MLP neurons of a small language model. Each row is named by its layer, matrix (up: input weights) and neuron, and shows model dimensions 192-383. Each number is 500 + 25 x the weight over its row's rms, rounded and kept within 0 to 999. Numbers have three digits each.
After each neuron's rows, "fires in" lists the words (lower case) most often at its 100 highest values on Wikipedia text that the model never trained on.

L5.up1163:466466506490474491533506490473519523539513491530511502509471507492493473483500541415472466459479524522498470509501525458501466501523477480486515477497531501485506497493519481522505490459444475497449480474437483499511537463505532494571501507460506502499499468505502500474463502516501487512483509499519498493527494517499547510548496527536493491505484489486487494545512519485501509557484497517510495523534497486507508507451497481477489485456504491493555501503523519489495480494525526508552480457444513478530538540502520515501499505462526490486511430520515521518491518472462518517
fires in: "but", "that", "and"

L5.up305:519488532440450491486470507503484452442491493511515496472484481524471526529496492493489491510501492501521504515537489437492512484505525537506546530492484447538487529504489478531486514510497490501512548491482482458552472497426527513527497513474507558456474509455471436527527488489517459489496474521500500500492504433474493507502468495528511506508508511492515493498476480509543489518518499502523479467566497485500505524496494486494517474539527491541479481472502523533542451504476525510449440562489516538503457539499509511486477447516549516490435510515517507514502481499524513474
fires in: "is", "be", "get", "begins", "bei"

L8.up1491:541531510517475514542499499513499451536487519509501487459491511491465497564516520471487508491482493507517466489503505488503490501468518490509537492486492510514479489454496505553504494550509490490454577513490489530493477481503473499526495471473478496525523510505506489497486482492551507547482441538542498515496485521466522510545503513467486514487534465496481524487500499500529465514527518490519542483462514504466529491473495460517504507533493535515448508485528502499492529509474471500509527484463444535528490526548531480518519486524515513480521546516477502534450501476507508562
fires in: "the", "his", "of", "its"

L4.up1357:485512535525494518545503502472491510544517493495506500497482503499480501555520530499511525490522500467482512483537504529548525543466493517504503478507471493492480498453503512548484482541493506516489540489489494520448469478482506479538491509494513499567517477471512507498507499511520509522474470537456469476478464480473478511497530483490498509468493495508500504442529467518517520529500500462524566488520541465443517462498548506488492500498546502527472527504471562489503511493488511516521510530495457513471482543502481491520510473496535522501491503489456498454418427458536460485
fires in: "of"

L4.up622:469486496514456500524511552480473505542520578527517538481469522522491499559537490499483493480498455469505484516525493511475491491488497511488496474518492518486488501496485473521501505460485510514565538526517527470510474512475559557474511501454514519505514537470451497510500505503514516493500502459527514545500518501485484535504507495471484492553496481495521524521471496506565443499492509473521484536533502480498486509547552488516509470474504458504531474511452536478544499513500482525495484499506473466560486506520540463515521492518499544514501534506461463510517486533515530520
fires in: "of", "to", "for"

L5.up1529:513518491492519502541543525532483473537508528460553480469475478496454531493510512474500517489477472506508498488500500496506505506441534510495501509528461495526481543487498465500532524467485478519512533488497495538492484484482550493453479503489525528533471495499487488464435528484520431511476479489460507508493497468485536504520538480471502542539531525512484499493470513525527484473521512506475467495555545478481499475497499518536504489475489481502449497512509501554517495500501475524547509503526509497491476507565519496515502466494520524517494464503512517455517513460527520496
fires in: "of", "united", "for", "national"

L5.up92:495483470500493495481469544524491494491477513463490513485520483525479534531548515523502502504482453494560442487505527481473471501484497470492508445498493497484467526489486500521504516456515502447546515456477448497486477531514514523493501481482460492536488492520497493494496493488529489541531503533500494529486516512501535479510499491496463516515522484508517470477435480486502481503504500485485557526479549502461533522502495484529503484510479479547465491513510507517481488543479501518494493481484462496501474512479500502544509472515479573507496492458510504469524485505477527557
fires in: "s", "republican", "european", "russian", "chinese", "their"

L5.up1139:521523497517466488515504496537492502511483497468541508483515476510499494563517467499460521525440531494495497514488527480504476511452528492469535434537484512516493515447533501508492497513486464474517538491541478503466493499448496546490500481502450529475484485489454500516500497500502504541494471513534491524463513524480502480484518478499495508497503500539507464522457504474506516502538492538523528513474489487484490517553520474540481514510487523515473519525507449485503531532487495514499477516446514505481484510510472503512477463499492469514534499507473511496455475496542501516
fires in: "the", "aus", "according", "its", "prior"

L3.up12:525539502515534467490487517487462483504548506528501455508470507521466456519508531514522537487506450419503485516507516459485503483488494491497525439500469536496448477467519507502515513524483455533496512511504498495502472463448537492521496465494446496503488511499500549494469446513487478545445486459439499472475502512470481508510512492459511546431490497510473522529487498491541507571504513503513525516499511517503537536517534515489512494496511512468508514504472507489494496514525539503536507508494492529486487533522488508533490445506494450506476475522465503532460485501531450549
fires in: "of"

L4.up1018:532512489527435517487492487495539479508490505535515497493481493568489521497492503503484505476445448493499477471516498505507592435493480533511511507444523492497539530509507459485509465512492494504477524499526460515486477460486501534514490450455500484480490512502476473491480528490517493521505498509517488484516502514486526523488525541484517505534502511464460525531493483485537492485504483507483565511473442492482515528465529529539504509492478533518444525494489505513506510515501537523490501533476507524521527531522559473560503484454542470517495516470486503533460486491517436480
fires in: "was"

L5.up326:495507529526484475497501496511486480515519493493514492533450488518499533499532463498474519496493479502484488484516494501533539517512521503490516481480467489516469491475474499502453498490507500483469489506523525485465440539466499563489485520483536521559520507513478497493504549470496510519503460525452485518491476481448520542485518555521520473490494557508459544546494478520473508448536485515509490503478494505494482454501537507521523502473465520522491455503463523547495479514503502540522494586500480543504487484485488501503489490445475502474541539507505495515473455505516501482
fires in: "as", "including", "bronze", "included", "commonly", "czech"

L5.up750:522492504501485499505502488512523497483529516499521518488498502486499503515551522501487523502532516489536522500507497474517506476502520488492514440477533494549487541466455458562525525504533513459498514500498471477447488491456552494510503477499521491486496469488491486524525481502496443522490497486500509509459515520482494490483487520464472505509508508446469501515500488500538511513480449438473559480500525462477536508499514489495510454528530564508489449498460505496505478506558546473488522557524478485544534542520508451503523561509494545513515470499506507524474503508494527508
fires in: "to", "would", "should", "must", "will", "didn"

L5.up17:521499514503480502541472495505491463505487478509507512485531451549504470464499501456485549485490515502492472516545501491512524496498507515476531532510498415474463497491472438536525470513476510491502510488489506532529519460470519550507488483477465525525493513480459498511503535505510487537516497514506510501496458470482520496482505488529487471496491526489495536496462515508506462464506514506526520505475499513487553442478607471535510470452521478528466469526491523549513503529484549531493508566493493502525498490554508471547510503485486478524503508487500539492423509510526480505
fires in: "as", "was", "parliament", "known"

L3.up578:502460508505450503485476485462513483516521447520520512496438499496503496516514535454491516492507513488486497510510529513489565540498502440476512475488517517549488531475486506526462524498474470488483521510519502508502518489463541517473499498447510488537464513514499440495516523521474453495489448504486459515491470507478512499531542511454500515463494472456531513487476554488502483497510488476508511482491524497466487498548536496526487523508499537529513475470497500513482505499532490509492513492509501450495551506489554483518513535506495492521507494504461512515497502489493491502
fires in: "to", "tour"

L5.up375:504522542530484524522537470462498485539509523510497510512508540516477466532493505495506483514489524506566523518479561492506525492489508508490500463481494501508497472463474559525483474441475480472480543509507502485493477477471488528544496488465488525489463498472484510514543487490513486467463517496510494519482479495505476520512510504487502514477539513540426511520540510474556459526515501488511529540490505494415493451504539475511556476456531482521494524465505472476506509512480501513528505502473484535483514518524511513537504506496515481472522493447493487519481472504526516536
fires in: "during", "of", "following", "before", "to"

L5.up426:504488508468476460487502503473527513525529484519540501473497481489476507494516540492507478453494506500528503516547498467489508504508497482480518517507543513496508485467482475501493490487491507497496491430498504483505499492438538511516468521480493530503494489439521472495438537501502504559505442541463498512506508488460507517522517516492518516513494509495487499494517503492533471485498529497523496508525542566505510519527539505491509476487504540523513463513545459498503508477515494507486440483509492563529476533472501497498503499480539520494493494492533526547496511467477506526
fires in: "and", "that"

L3.up1450:475485501516516492546484440499519522464515504476539477463513465505500497557528489480501524514468495498496526490498500502498530513464493496497510526464517496501467530456476487510481495511494509475522495507512532505500479494457538513515469494501546555472470523493489496531512515489467485501515474601486495477454468481455510507529530502523493490497561488467450493541535503490490439518527490504507518532498506537450537494497509487517509501447527520520531517536481461519518538487539527484501520488475495490499527515517468465508498485487461571506493510528487471517497506478508523515
fires in: "s", "university", "washington", "party", "early"

L5.up1369:499533555491471471481545495522504479484521474498582492435510491557510491456530542454452510533452541484522487501473511455457535526479493498504513474428467524484518554453466447490511495510489511470500535493511460526503491499528494495526515465524440501499486498476486501546519495489506531524514506463529492473523488513485475507504481529518471505505483477499495515471435505468489507502480493471498526529482513519484496474536521452531490509497488492503474527485468539485504499513482484482553548498483479493501477498561526491533491474536468503478522482474499539479497528504494504454
fires in: "the", "his", "their"

L8.up844:501484534515518512478516467445511493495494532452518485488503455525509505539502496518532486497487515481518500492514517485500507515515471489503536468489489492474542487499511482540490460474482469485497498474449505536524539472458517495509495450478458508568513496518495520485520539509517468522479502497533540486490510505526494522506524501514500481484528493527518546511464500516529509509496508503489493509492513498453546497510502524522491487448485518480510518477492512499495513547453459499510491487466409533530514483526532473522540457508549540537492474509518541538489474501487509494
fires in: "the", "november", "october", "december"

L4.up211:515525515468460513522492518522501516514508500487466507494542441562489513492484489520528528475481473490506497508496498449504548487503497487499521532505522529499504537505534478532500492522483485545523546475495479524485486477529485499467489453504478491520460525473515451495514552486508503482524446504515481523503522491474508508481499488479499492550492516463505517497492520526483446497534491528502509537480523458520487499475488511505517487471479486496423512537483459482504510504490531526506491541431471532530519557567535460531484522496560523518510523506510502505504480522449464501
fires in: "was", "first", "later", "soon", "officially", "were"

L5.up1216:507500482471447490509514456443504515494489557477502467495539478485528490549502499510507498531513465512515490483549507478487517513491450488503518485461518499512462488476489456479479532542524477516479497511503516478479516464492497476492517522476505546471480506512508505524523507473458450531543476552456495498481498510501513500512558491460488472526494500515473519493521503509465486576527474480496534485509525492440515482536495448539488499490513503494525514529517513536493516481514489544514500477471439474517541498522456446509504499509482523519458528515499500528486566466525493496
fires in: "university", "state", "s", "city", "agreement"

L4.up118:563539535510480469479492484496512515451501501496537507499497486477463440509527508423484541506492493453521486498505516496483494480451486464481496492486491515483455553462493471490517479464524538483526532473510479465522472483498494489504544488496504551473506491473498526551507478500556500524474490498494475504515503482477509510473483512463502480544485540524476502508422487498478502495495484512483526499454470537491570494484538495471497484487509504500475521489471522500490502519536494488520507501465465523486507515505495492490502459538480497516451451492488569480481487525520482502
fires in: "the", "his", "s", "her", "their"

L5.up1097:550493506513472508491514506478483487517572512490518521473508491502512500456546503471501511469501454526483510498515495512519537448467526473486498481482479490514523545511504499510486487519509469488487492480498484497482528492503471554490543485494515506478507471517498479478516515490505473488492491493521484554453558481465567507504546505495512523509501538471549539515478496496481504529511529494523509523512480444506487439450540512500498479484502448495509473563505456519532517542519525549497421479468498501520481522500456490553483478492510528489525510470531463516482507499492484500
fires in: "is", "are", "was", "being", "were"

L8.up275:538551483476498485482454517505484489539507524498544485453494481495479460507525481508503503506492507495477523492508504518477502488472511502511499522461520491498458515468451509499486516548528520484535567494510502512535498465467526514507488522503485496504502507503514488468544502496510523505482468500495522501416503475495462467515562475522501508482539517520433520502508454533497482487494538483522530526489514504419515520506528508475489493510472518545482507518457490566496503508501519555523492502487488510470498511498480537505493499528537523486465462468453510530486486508578477491
fires in: "the", "to", "in", "with", "of"

L3.up694:507473482484472493470498476517542480455481481488541503487464497529499512473530540464446510518484516478509494517502503487522527508524551513509529425472492500495519499511503483508525509499517493455487489514515481461502482487527510492456496487504484499539483476489471515541483490490480506521472473510516503503516502507488493501498478535535485493576490493462493541506514493526513473493486489502505528492452489491491445470553521453491508514487498502513526488468500537473503511514513508528505451589489461474490512462539521475504511515520501513493456493469503497506478511506482504531
fires in: "a", "the", "an", "commonly"

L5.up1521:492505504498489483534489451502501499510503481468484502499491428510519511521478529477495494457486485503516516500469530509494507501485533499490538517496512466520543501527467509503480489513487511494539529488523500529456529495526533512480468530560468488485440500516508503478446550510550487530497517496497502497533552439504553505466507524500486500544495506439467534514443507493502502536510538520540500505458461473528498508457513444492493486438511519504498474490506490504495530523509510459488477519491504551545475501479503502524523509521511503519527522495526504464518497504523506541
fires in: "it", "that", "its", "item"

L3.up0:484509502536499505513491499531548492468505478454542461493478495501494484523567502479517539519492481513531472535508520486506495485485503507501506497506482445488472497497489498531521527506518499498479513489538479498525470493532542487478509485479518519500424513453541506518478477482513482491481529517481483509480506471433514518486494500477507520501521500484497483498463495493496491447527474459533559502511485500492501496523542470513494490444534495522513493521486539519521510529480526527522490511502523497445499500528529500537511467502500505489492502476506500546501511478538531509
fires in: "of", "degree", "for"

L5.up922:524461477480553522492497480495458502507494562509561491472473527500502489492533504465511491440506490486515512491537479469522525503467524489487512496484422511539513485504504494498520507460490502510527528498499500487482500483463514538506511490493486507515486505527509473492503541516494496562451439485552514491532489491474527511492572473510496514502509501478500524519468500540537503460496472472495474540477526495502468458484510517489482529477475494498536508487479504457472493499485485520514519500497486548548508509525508505526527479493499519526511496500470500527497516507500474570
fires in: "to", "candidate", "and", "for", "chevrolet"

L5.up49:522507522491512442507488493520520477516481531525555534471475486479507489543507486517515505467501528450524479520487513473519508465521469523490521478446519507482499502518490504484491486474507505474503543445429506513491546469474517514509501492487518486541498533482487503518533497509481516531474501513549509499500465500486493484507483478489507507464515505490477482511485472499497493501498486507526518478506559542471502452452490453518546475491487514475504504488456498526486515462480480549480483522473476506483489502531475458505578490517559499523512506533498541579461516485491472536
fires in: "the", "1", "bbc"

L5.up85:465497524484462432476499488466505509510491487507508501493500495506503521522495526439463490541510485505547491532464511486497512510477508501464530539506445482487515498525486494510485488489468547481485513485497484508527501503493546522519497500526468546529512562518486464498513512496509473491527533523478514467521557441466516499508485503456491499488473536483513494503498501503513483517509534511567507493512511500521518504478531466483498452491518502468535495541526525497505514513474457510497467482506527479498500496468479544508511462498506496458482472521499478478486428508507529476
fires in: "it", "said", "that", "itself"

L5.up867:559523490473470515500518514488493501507496528507518482496470435492487487532483470464510545511499505504551505495528497488516526486433534507490527488460498500504499490459525481489530472506481518478436513504531508507480478479463516498476523497510460481481497501490486525501486465510476528503487503519498485491480534489485508477459522491510496500501519490500496518526460501521520510465557536477496492459486557438484521473471497498493512539538501521518486487540501495479502515501468526530527488502510525510486525502510507475520496520509535477535520460532452508540463449501506506543
fires in: "according", "the", "to", "during", "a"

L4.up150:518528519488506481512511480470540522523521525526514466526530512509476472530518494471511504482493475464520492522498574490452488514490497489508505448502498490499495461481519497471509526481446490498487505503504498497473518481471502509552462494527475527513503492495475463504497466502510497508544479535493470462493488552483509520530515493484497502475536521453523511531512526518521476522517516526483525546499542451515524522492521509529490482495492496557515491519536506515520518485497484516526509502454496478508491519528483522490510511518501518442496490472467489481452536481505511555
fires in: "and", "but", "or", "august"

L8.up771:492488520481496486474505466471471516506496532487540513475501458493483495507499500517473490497467474458530511509517487475499543496471505498485550483478488510491466531491486475556516493501529493474491501513459446476523492504507519526515495470501548486521471519491533524493516553501515493506484449483504468495470571435475546499511519528525508495507495487490413527493462461525486468498492429504492498541464514436508450488455501516528502490539483538485518467448484553497476499537480504519524496526465465529486464526509516454510466489505496489531497487534517484503467508490504507505
fires in: "the", "a", "they", "he"

L5.up460:489542479515471468545483477493500519502510497482517486456500467499477513523507493492486472489485491491472483522515496501513515536507481520504530512437492443493491470517481517480506511469437463518452495510469479513450465491498535467503499504483558525522522509504519490498499497486473528516513509544498501484561511516456505547521494542532482490488536512509496533514471467517483474502525485524473503511489475490501536505536536504532498511489507485540521500509456508531540493467521488492549482475506454475506494540506505542507517538498478572543494516508483533475490440480503522511
fires in: "bronze", "gold", "high", "czech", "silver", "degree"

L8.up229:517506488538474495460492478466480463540500526509476551512511521498468478525484507494514522492503502519557478536492495505510494490521464494494542516520492471522479485500467490479474466521508450500494534493527525517514505503488511543537515483451464521508493467505520468491501503497493521504489451523480492480498483496486464524453543487472514490527491515494458547461492520486528501532517511492498499558474478490508485484525522503470577490504530519493522522475514509535493469561453547513480506507499487543486519500483492458506546495512473494485506517547496511461459456509534523527
fires in: "to", "after", "however", "before", "since"

L5.up158:541532474466513500458521472484527503519533493524504480493477444491518467467494526471516494447481491492506492480520500488490520509496505495460520504485482502524507470457500519553490488500477491471428522497481498486498525483494491487532472446492515489498492454488507464520511546485540511543477487484513464504505477480497479502551501528500501502509501486488479519480526511528507454550503559512494538509456477508512515526514567515498504470485492533514490520505484496534490480480501504468524476479465491547543528504505503523501527557469520512492502476512534511466459504466465503536
fires in: "and", "but", "in", "after", "until"

L5.up1441:518509508450477471504498477478480543554512463526538493500463451509519498486474548395483505455499507489487517482488518454469515510496505505514546494447487482509500498480473517524530558506484505476464485442468473489549517497501516478513488485507472515511461456505501518482515524506492509510478489512467455477540459544449512525493500512525482494524481479499467494493503485534474523548530481489471535499521471486499523460440533528514486506522481525512504480518469491563497523468515544507497469506477501537501489474499529492499516529501514497504500464494514572496447541467486471513
fires in: "but", "and", "which", "who", "while"

L3.up472:526465501471458457497484501496495525532578511525516492473513475509509500522507573476475537458497500522515499509478509478500523526520485497497557513470491503472527501526453506492511485509515509466475492450459474487480542483525494465513464486495485510516498447492498468461488526500505439483511450512514447460503505517518512511504540516518482499499495471472496495489529551503469451539492531512486525516487509550518518450477527511510491503513513553500515484523498509530480509518503525522543433500483509524576511484463503503500510506485509516493512459492522513496451472458479501490
fires in: "and", "but", "they", "or"

L4.up1297:489476480496496513516465517498503503487498531503529499502535550521503521471550511529492523454484505519532481500550508509527524514496525475492504485514488508543467495493518489506454506511527455481478535445452452505447473500506504513478552476485519529557514506458518465510539489476518474441495505555571526452467476525514507496499550508508487520507492494441518512474484494492501517489492469501530478541482510467511535452548529475497500459524508493506515488484517518495501528519477480519479460505503468485485477524489512484539508477453499537467505490521526488509494471482530486514
fires in: "votes", "total", "party", "hold", "density"

L5.up319:493523493487504478511469502484500481508498531481562468490506488503488520523554485503473495500511484495488461505502537472463474495528493488475491471475491494526502499471512468488505523434489486495534546461461490558455511439521499495504470501506456477522496544491460457520508518519570487527475462515497528493511514501476523511555510529459494497535495517466511538548516487531528485481482496488486516508516514447466520494467505504504538474513470494535509461518485495524503561482503525549514518542432481465509502500511512518536515486459557556515530557490510508486493496511531462524
fires in: "and"

L8.up1453:514501556456492496509528476502460443505476506472510451499491481496496495504508486460507510510505468421517479496551523468509516468467500560508580483482477527501491532494504473482492483510514527469475533493475499466462466502481519492488527455488531553492458511402468524537485463497518449508483503494471465459485536512482537505491499544483513501515481538486498478510492521491503513541551491508538489493466480497480542480534502508478534501475544514502478497496456497506519544505467505481515481522509510516520480477530549485504507447503470460520472499509470526491475461473548486504
fires in: "as", "of", "begins"

L4.up1236:525500487483497504520452522543531507469491489477498475503471486478457471562553487486527515470512470495508514541508506490505502513463506543475502468508502479548505524451476474510515545428504444435488518494469525532464489449474547478475508481489499537501454497472567518544510519489513480503458501501463505519446493496444517514493521493454494518528526495508479522499514473486544538496506519489497496539533516483471501492500513500474504499488540496499447475476516483543489514507502514511529506489482484530483500520512502509503500486489485489541487477527531502475449495489546541555
fires in: "of", "for", "and", "in", "on"

L8.up448:525494514499468511504540494517516505497526490529492481447463505488499478506496493491515552445501533460527476484496504494480544503499554529499510492500507469540518475448460485512517514475476449467481558478481512500515468438461487559522478478515502492515507476494473499508525525506497452490473473515495527550494501542465511526487472475478506519487528491442499502501512528493558472483481507468487545500464510471508510496523519506511505496498541503520488510489456509510521531513523496590522493493531481512510434505537510464497512458491532521495456456490475532490513462499538482494
fires in: "in", "incumbent", "began", "started"

L5.up559:504517517475486510542541475466447516499487532482524483474474516523531488511492479500477533489519538498542430506495525423546516499464517528514563494524569507470532509475470524499494493511491465509465508492482498475502485519506532482529497513493475502495457480484496493519502468519484529476503508497491497535471531481530524505478548518504492507470484497492497530529477524506487486513504505496538487521520520515483509473533512447535514521466534504483488499509516483504528487499513529500548514484498524522485536498523510477501476552489533539535523462519478525474423481483507454536
fires in: "as", "because", "according", "following", "during"

L4.up341:525452520462466509481488491481518487523531501479553497500541425551475512455501504527454495512485500480461501495479512483477529519457525526513540520515458473506514502472514458529486526491477502474499498510495442484457497494505505461508494504503512513469510519507488511505476463486493514498547461498490490493533549463506516528569560516507498482513514511513466481509481513497488449547484468489473547476482497551471544538518505523541501505510494497509517493523467527572487519516472471513498504499471498505505504510474498500525497504508480550497508477466526461546473493473509488485
fires in: "his", "s", "own", "labor", "piano", "her"

L3.up679:509534479482484500515489495481460517500505535515542475499543504515471467501499525475485511511495475512528534532492539517506534487495526492499475493517550473503492522469514528497463536543505469537502526472493524511533505512475553488498513511429453497506463520514464467505538482496502459481511538541467491522530481519489481499508527494502492497472478483433511497480450494512515499488477490520469518496546514470462505517538532501465517495503504532486499461510500515510489488507518547540508447536492462556483533527462538493524500463515509528556485454482514542491502505498510525512
fires in: "to", "not", "t", "only", "and"

L8.up1220:516524526462504491480481459492501496562509481491503507511505500524497474486500526502469513497488463499530507482492505471472524507469502510510528544475522497547445500436506470539545486520457506508516510493481445509498467507452511527458498474494513488487512504474488486545536494517474475471512458496475515497450528488495543500566546512530509492517505530493478549487490483526456468531482459492527493506457521481496513475482485488556580516498495478523476465485479511520487531520464484552504461523466481540516521545516497463473498476507560476494520486521517485513439498493488511523
fires in: "the", "now", "they"

L5.up519:523526498538511518544520514485531514540477462489514503488478493480473481475490475467478506461499490518494516503538548508500516546461499500508502484491519535518424501450493455522492521492525474482476524498487487501495516466479518503504508494479499528511456496503488481506501529478491504537507507479493471504508504515451496486491539532496484506498463441515535551503475536468551467499505525468463523565523499501503523494558569484513518512489473536489479454480477550494503492501496546481495488509506497532509530479472535541525525496500491474490524463500539548499452511494477521473
fires in: "to"

L3.up498:490512495502450475494520496457483492514514507523515430517491521488525459533484540545469522487511505458502479494504498498498528515480517458517530484519518505472472536461514480507482500505495491536468506504514546463526495531478494482514502519484487495546506493478496469510437482460483493559493499498459491466526469504509503502499485511520505504502472513521512548493494488495508525517506482507502544482500519495481490508489537463510477487520540535499448529549471522500484499511502525490543472521523477493548505498507474484511503500513519500555516538512459480493503485500515510510
fires in: "of", "off", "often", "how"

L8.up462:529446516489498502497530466497469464514508510478506504488478492548492496485530526490497500519460490491505532479492513498472529486447506502488512477441521506557494495512422499523529527482467501481514535503525515472498504470526458494478478503532472488530473486488486521501475464512502545520522493492467493490540486522460490485562467534488483525538467487519505522534473440478480486512520517506531522470430565506515539505490522482512485513534479511496466469474517545473484525523428475501514510535460474508482482495546525474499500473509489459512509468505470534498446512526529461491
fires in: "the", "s", "of", "appointed"

L4.up1480:504485506497491516490495480429493436508513528546528495507491486515491457522520497490523481507504490461482511510498499474452500488543509504505502501486481452530486506491468451491492496495494531497485527492526538537462520488505505496514485488493496553543453508460471507533476479514491439543483466492511462451523508463509496516506496534471508515491454503495476480528512461530514513540495505494514488462511527511477536492517541515483455501493515520542494508456545526492475496532469505480536513536508507470475472465479508494486534507535516503503511536515493486525468510512495545501
fires in: "of", "and", "co"

L3.up1474:514520508505529420482502510484477474521502505506544502457457499506502485526491474471492526510491457442516463495507517509469519506502503513482518464469489512511483501492472507526500521471490524492498525468453496497509507491505514471545505463485543500537498534503465502514480493489490535539476457521481476501513468521497505490455476515487505519461519539521481505503479481505515516482501514504495546518460495521506503471501513496530488499482500497502494487474462538504514511499476488524531490531536492470514472504520517499521522482499501530487467465472435475558470496515511504495
fires in: "the", "for", "a", "with", "by", "to"

L5.up1315:495500501466514506572499495506486502462519557489507510478528483513504498508510523516459512484506548474576506513480524521468532484496494471500488422518496479520459525512501491508459493529487520460513512502506475473455468502503509494481493469509528491492504491487480493512532464507498516462505488496503501522472533503491521516444504502475495518543523478466511520512480460514503496498499462455480499533495572480490530529512523501509549485516483502506514459530461497491538496469509508456486496538498473477530502537508489488498516481504500530525491516508543500533494480510496537502
fires in: "can", "to", "could", "cannot", "may", "should"

L5.up1279:515529533501472510493502520457438471550535505511489502471456508511501521479518485492496516504504501426501506510532510447502555479489510519489494510505487529504514512443466484512478503513503485523555496444493484453501503489487501524463473467500477511507474501500539459501479500503508491472502471524502482524514483484476502501493505476497504530554504535498521527502501510465512479501492510507489554500544534482510511495505537510522528492497488493505479458522485494499537520483473520508514457523481488532554460538502524518542521439485562519578506507463501495563479474497512537493
fires in: "were", "be", "been", "later", "are", "being"

L5.up796:530538476548486486580523501483480490502516536494560513505503481478494493517501548489483494470485466506538480498539500456518509498481510520497498518490463512532480497487449475503487538486504502512515561461490504535507466459457517514489487463484514492520515519509439484480506506507502477455510528448506506466496524530474488518505485489504504498464526443484552520490470499482536499483498503520469548499462505474495542517521539473454527507497492524464510506482525491472500474497489540520516489492485481508537470485476489511524538434516530501533488475493511499488457491515476515491
fires in: "not", "will", "would", "to", "only", "t"

L4.up756:511495514498474506477502483489485489484482491504525499524443494507447516493503479476490521515495497504505469515508524463505522506506478475506509481500467460497486534526477460506518520489490516461460513507507512491453464503477515484523489489470515511488494487478518470494494483498524490568507499483507452497479513517456567506472510535448499528510511495491467508549442516504560469502538550506487560567466497470519476521516529461484494504498508526529487521493478524521496501511491475522485461568499489523512498498583537477526496473452531475530485478509462491544486524511547550493
fires in: "a", "was", "did", "had"

L4.up463:483503471487468522521530505512485490505497529509534491482454464488493477510522488490518502513497482469522506530508495462495498512449492517496501509488488488513457532528483486550504485437510537436461534519504491530449504478461514478509518500499486521526460505477530519511493484489493473504530498469490515515488529476515529518523552488471508505501495513485512515532527513489531515499485470429530502498449476481484515470481520488495496495485578488513497501503516510524482477547517516509498531509502496522533514516526546524494519516459506487513537503463494514546452434514522537514
fires in: "of", "on"

L3.up254:497508507512509517491475527467505482540547536477489463493513482520436487548510515515501487513498472477506459496486521500422466503460518472481524505458504486490483470533517523521506511476516477499481523480453504514460494491459525477481515490449508541505450504481458467538489507495523467499510465511476482525508480440467488495535503510498504486504513486512484537507499473476501540511514488471498476491530525494490522499519521486531505485524514519544509492545529490502479495489502481499541529478495524501486491522489525469519511471478493534501539524503455508484477482495479510513
fires in: "of", "and"

L8.up972:501490487502510486508509517516499504497497524459526429471488476515478464508535534501480500488477492507556477517505481526533526496530483484497487509487468518518526522507486440516484550506479516491452502459482476488458445494473506531523515463461524501522505473497503476553535461484512476478488491560522489516531456499508511514513502530502468495487505522510528508515443500533516483514479504491530472492484528480448478504546537495500484476509505519539523480499511483488490508531519536528492508485514499529525451499487492482562456511486483551511513460520487467472523531469543502526
fires in: "democratic", "republican", "party"